{"num_hidden_layers": 14, "vocab_size": 1024, "norm_eps": 1e-05, "qk_norm": false, "tie_word_embeddings": true, "init_std_o": 0.00516, "final_lr_fraction": 0.1, "batch_tokens": [32768, 65536, 131072], "max_steps": 8063, "dataset": "wikipedia_en"}
MLP neurons of a small language model. Each row is named by its layer, matrix (up: input weights) and neuron, and shows model dimensions 0-223. Each number is 128 + 24 x the weight over its row's rms, rounded and kept within 0 to 255. Numbers have three digits each.
After each neuron's rows, "fires on" lists the tokens most often at its 100 highest values on Wikipedia text that the model never trained on; "fires in" lists the words (lower case) most often at its 100 highest values on Wikipedia text that the model never trained on.

L6.up267:147121108076112170141085118102085128150161166155076093166109123146098132130129133138139131103097142115119113143119102127119136144083139110131160155097140163101109157098082124086148123073159151115116110176120098111123154127156116099163174128102130125125134159118126094156157138164156128106134141127107118113142122115164111095139143157147115128156094097149097142129137078157135148117140117113115080147102122117181145137105122136088132119129083158108151159136148121127149145168102145161145137132163126111115130131130101124122128126177108190173167139139150131109103125143135145101114131108096091118096171118077111076110144137172119114096132146131136150143132135131121125083122
fires on: "this ", "ong", "year", "ever", "ound", "that "
fires in: "this", "several", "years", "songs", "that"

L3.up473:146094149130127108148080120129106149127078137075110114129126107133106124170116106112113108171121135097166115154157172104163101093148105121113138147103124124139139136137126166084091141076132092130141091121154136075145128157111136142126158151132124142080120158139127124129156118122176157140119164095143130141144135082122119136136123136172110138102150091126146136149134125112147121151108141079128124129151096195122168155121116114164122140163136145126121094106143112158150135140106130132136087112150128152146119126135140115133090105183068155194123126119101087135132186131145123124088141106150161141113120128127146114138152111114146142121130132083092165122088156069122100126117
fires on: "He ", "on ", "on", "American ", "It ", "On "
fires in: "he", "american", "on", "it", "soon", "she"

L8.up743:134143138157139128114090126153184096076137129105090083149078118165122132134115129127146106113125137129117142138167145153149157166106136118126075162152143115130149127127087109150145152120122143128140154153125114121091125139152129152188081164113142123131107131145133081123153072113115131170102157071102120119167100100110138124167143151151107082151119103129119094140141119103134119130101142128102123105161183086105131140157134105125110134092122136136128147108114108153119085156107162127187120117135151121175091130105118159150113121130144107142113150151185154149128114107126123165140107125164088139156163146122149155084108114142111110109119104141130142116113129118137123063156
fires on: "wh", "Wh", "su", "v", "bur", "row"
fires in: "while", "what", "when", "white", "such"

L8.up375:157091113050095133126130140125150104138136127113117149144141147118085103148081146136131124104137119158112129128113103189098102133091120137137128137141160123160163105129145090127123113086116176120118123134128163138110100100084085147072132130104115138124146119136173111136127145155134140083092162176164120138133164066132132105157098146159132147141114143115143162102149086121108095148122099101114152105139126178102105162113102155136129139121096111103122115111120150144159168111163119188100114128139168160134112112102140142129119138179159089099158133095101122119133171131121144109164155107098138129161135124114153144134148132134136126111141168113149168115137093139160134112126
fires on: "ab", "tr", "c", "and ", "ed"
fires in: "established", "country", "and", "successful", "married", "countries"

L3.up23:136118209129103138099168154155109110146146143141113075186110130147135114119161106094130096097123104108184118118127144136111101121137123134107140161126117114100106114103138112136117140077169133125155083149167147137174126113158141135145111172136096119083096148150130163112118158143132136145146096117117169124154107200137125121135157147154134112183133109147073102116146148143141100150114131137120147086099144166143100150130132142132144099141105130123096099135148060109099107118128121158154133093165134128105122147147131110117113160140102078125145149154147128164154151143133152131095130144101084144097130114139140102127113098113104099171114123102111137134124143114093120105142
fires on: "on ", "On ", "ong "
fires in: "on", "upon", "among"

L4.up787:097181148089168093086175096127145132165110126162146092128137126111125134141093122161149101192147120145112141138110165106116160139137143117099129149161130148095121124156094146183118175116117137124107121159098133101125129151134137164113121077149151120118174105107183101132135098121112138140169066108137113109159133138169131118153143116123139122090101114116113199125128111113106119131116082088138128153125129115147099078093122132138136090084099107126120136136134111116120104086141101083140089104125123141130179139135143155123113130088104108109113120134131163123181154135108134112131144098104155140179137128117135113151133176137142104117119160134123124153140123116127125150138
fires on: "Univers", "il", "ail", "ild"
fires in: "university", "available", "building", "failed", "brazilian"

L3.up729:096130121107165172095100143160116088125124118118109171135150106142138144126135111135176089129133090133129123130100109154084120095166088115109112138173143114131113107166098083130130138097164148122079123150121166167153169159098130134091099147152130149121116158107079111112182130158153150133153077105120116145124122173124123134123139143154143113149120149133160118124120117118130124135169110162113123186100099139104107160139121121155151096144093127094133138128109131133154120098126127151110116184112088134117074092096097096136109129125111129160147166126139140099128127112142135120121113135097150101118108119129133115123125174106169168139115153130057136165126107172132142138092
fires on: "ere ", "i", "he ", "it ", "00", "old"
fires in: "there", "he", "it", "edition", "000", "if"

L3.up345:147111161115110151170108131137170158155142127133112157162147125115151133145133168133125103141144153136181119094135154085117130118135087116116126198108116170123143161142110100137148125081122143150107128111187134140152127114144132152100134087129106141133136116143124158123108142142126121117128160096150125118074141101065121076116095173115133113186120088122151112171109123143093128089119123136127099138149146148102103152111157148102057118132090149079141100129129140159098115126115162125127151113079113092123126147120107133160122130130127157121118143124136090145098139141124112115109123191123096111139134155153130147076124130099119120146139162128195102114140098122152141136122
fires on: "0 ", "1 ", "our", "2 ", "00 "
fires in: "0", "1", "2", "30", "00"

L6.up142:137070135130127136107074124118128097115138107156127120145149145131143158168123131085133103103134137146132123120110181154118097152136145116130152070142143126171137127138101128127160126138168147190127085100162156092103104146081112099169105117162148118099092140146149140120097124121090108134109140133142145185142156148139109161126118172114111184117108115107108136128115108114145103106086113143108112167147127131168126124075157156115171134124134173141121142110116130139082090157146137112145117144111116094126130116122138135153158119131105122143084122145172094148143084104070134142141121136131147137160145133122157128128165131153132165087142135128149138145129087126081085091132
fires on: "outh ", "est", "n ", "th ", "ov", "ther"
fires in: "south", "north", "western", "southern", "northern", "west"

L3.up890:161119129162136153164140130093122103157116122100100117127178134144124126088153086090137142127150085107137147150151132085109143131150149126104110114160158111199166130099103111139123133094156159098137118145159113123126101144128108101107125136162130150112125136149104142127134136195133158083133141162098080158163161116103134155146130133110124092099103131110115120106116130105100120162175136104138097114124110150144119102137126118115154135137106111141135114132118101160100145072153173177151113117109118185118104150120095122170107134134151114176108149092145141121155099151079079104125159138092148099132117138083111119114124153143151136125154120090118150153140124120090164128103
fires on: "in ", "on ", "during "
fires in: "in", "on", "during"

L4.up468:118103139113128112092149113126136129156137202120109155107148110144084134089105133089106112146087149139131114139094109133144204130112111113101120138109138096152124130084133144105138107145188099160112120127105114119128136182093111124189110162131115120141156116161091126169111127104094134134114144141140164088138129165162115136100130092121153138125101141153144147167130113133109124142158153185120151114148082146132114110134150139149097169127088128096115141106107137113163094138113105159133109136166110100147104154130113129137065113156119139113146104095138132120147118139115109151122164147095146172095119164140131146153156134119137152137113104146075124143165105094095101109119
fires on: "and ", "g", "en", "ens", "ing ", "to "
fires in: "and", "following", "to", "congress", "degree", "athens"

L8.up808:107103086102149145096137100068145137110141120184104085126125130137113112133127127135124122145135123122118141137141156127144114076136143131133154085113139131166101123086113149138118155138183102128145135176122136150124136103114131118109058136121173123107142137143141170132140156135127119126098151158146138090093121125104161138064143120090182149135114106137196115113110158133134125125149124099145143148147141142160112111189157152184152107105125118113109137118127135165108109100161151095111129146154121104111122100138133124093114157098106110117125131120130150153126132092114182149096189107112129087128143151122103092095133152145179107124160141087154121118155129098123140110110
fires on: "are", "ers", "amp", "al ", "eg", "p"
fires in: "career", "personal", "campaign", "local"

L8.up577:126173128107119080146131136121113140098152136091151147112108143136097129157161125093185137178082159125108096106120147169096130139068114094142114137126145105164122110130104130111113153108164096115131127161125145117131100164101140142181129148144131065127135112131125136164147144118111111108133125143140129126074134132151158130142174103134125136143156139134140110173093105134121111110158114134156130143099132111115142119102095124121165116156101166141145101123093128162117160120130134118146157157095104142116114145106094133168093130126083142065122117106095102124115144160145176148119156160115140134175168094130122100095123142100132105082104161131122114175127083159115156123148
fires on: "ere ", "an ", "t ", "i", "the ", "si"
fires in: "there", "an", "the"

L3.up723:157137132110097134107113106116128124110136153139118106178134147138151124125141090128116094089093156121133103119114134111084121138111118152110119134109134110145093111089107146175075121111145176140125130176136116151103130132093143091138114147128118132113141137158121126154138134195120135068105165129146124148173120141198129119144115120130171102126112100126138109123084109146079133090135108158086141126108135078110116117129120153166100125155181119125118154083124112134122129172136139124141099133118200137102126168142122098117159140119124121132154112175174140147159126117140124121141143171159105116128170123088144123148131139085073114097124128136106130175162105107093138135133
fires on: "ther", "ast", "ast "
fires in: "northern", "southern", "eastern", "east", "master", "least"

L11.up862:153139122120135128126153105094127131126085151171142148142135166157101145137123100130088123145101128108128108084137112093122154158133113139172156091118109127133162138104114134153144112136140148163150150195196146114133111142139146144148142148129145125121123111145147118119103168129122131067161118115144104187102160109079150126123123107100101124149156110164140144132105145119107116115104139077116084125149137088167147134150143098154132106100101145159136100108135159165149107140161099138122122097143106187125122132131136164139140105113138136137134094132130134136142109125087156170132094101082113139113170107123083133117160093142142119102164107118128073148121121112068101097093
fires on: "as ", "ame ", "in ", "ome ", "the "
fires in: "as", "became", "become", "the", "in"

L4.up810:110162118099129124080134135125154124074118142177094129120172142116124128116114138087166140133096159125159077097154120129115134149148099111131163109134132099109139128133164093129153119116118144154129131154130156171122120124167132057126142118120098143072145127114100155103127145062117155131115109092162115173145136125136141144118135117118109098143102171107133086097167120100105098123129128130117113097133134103122081115125165129142128148122144144085166110071098109116086132152167173170150106181113133143109091102157135154140111106142140144173148101119151147140126165165142128144101123124120149109127145083122156143124119150089148125150095123130113175126110128159131138153141
fires on: "and ", "ile ", "ough ", "ong ", "ever"
fires in: "and", "while", "though", "although"

L4.up864:131102105116143122121138164091119196177110138128115136135116142094097095122136096160107109164144144123141127129150111105109152133133140154121159089156130116138122142135160153119139104109161164078097150122167140151123102098081136086147180135105123090093128122084138191200125110125130131119124080162133173146155154088134126109149160135082150094127145142145085133149150179112134091142149115129134128083140129123146139108094154147119091114133087116147128145071125111127121101132130110094090105153153116140111122154089138142083123161145158147106094133124157144133154108093126138109147137144143112123136133125132125162118132114135127077122151101162119140149126106165108122147140
fires on: "t", "s ", "t ", "er ", "e ", "w"
fires in: "as", "at", "one", "ottawa", "her"

L8.up36:123048151142153160123105073106150134108149163135137148147143116129118111105134119122104131123146166119128104080124086113142116127157126092138093123127148122119093092132094114124167133125159137169121091140115101128121170154137134097156134137121126173131147132099144124129163138115114154169110136145113104138135125131120129115150145129124122137140141131148168142108117103078082136132122104145128126133097118093115140113154142122145133169093124089122068159154164175160120124133081139120128106119160077119138179164147159092116150110119114149111170165109127134151120149172087126135149150126108100130130138151140128118132179156091153103115102139142173097081128084094101110186114
fires on: "the ", "this ", "Ch"
fires in: "the", "this"

L4.up448:101129110152089123109129118148115148138114116095123151113114138127094153129146123103131184145095139123137111145173139097145125122130096155165157166141115165176098117173114082150153087131093124159073074150122151130143157107144167177147123093113123170167095126111127140092146141139136144151144154089092098139109148142149133105105162142139122157141131104138159142148118124093092126076140124126098137092125092107104150174156137145101110129137149125139158112107144103176105118079129159120149117146079130108122071138095115127157112130142169119141129110057153138108132138144093146099117130113095123138159129101151115122110114126118131147159142138146123142166129149133144093153102
fires on: "it ", "9", "um ", "i", "rec", "11"
fires in: "it", "album", "significant", "9", "11"

L7.up536:154133105144089132077144159128165135155133102141122142151174157135139144136095134119123108122113147124100064136101113103107161119127097106160133113118150139125132092181145118106170146124105153090119150147163141142183149134106102093102170140135128125107124155120147083161153136132105138110109136133136121118183132126125102122157180125150172103142100139087137107106111125095135129102116108110175154114136124107103116124133130133116117105150074117095129138126163080136125105083103165129137116148146128124140124141125127080157127117149103183117118149118168176106152168106171154111145167122158103111108114158131095108083141120107111139122142109176136124136123124072082144130101
fires on: "the ", "its ", "The "
fires in: "the", "its"

L3.up818:111174098121135124108125122132124111121112090155096146148131135201128127088114145058107128063157126099167111161122113139100163174097154121121092130148099164121148132105134108128098115093114140164086128154163151111131135128117133134116166118137115127130099141149149077150117121105101147110114093138138133110139130124123115143145134122134097061113129127123107107118158131120160066114101168113163103087089143134158091174137181089120149119101122145137116116109116142108118114155117157142122118112149143134190133135123123166170156145116128173128106130106125191092141112159133116145114122145143136158110095134117128129100158135104144124109106131155109154101146166137166148134128
fires on: "wh", "Wh", "ow", "tw"
fires in: "while", "white", "what", "when", "whom", "where"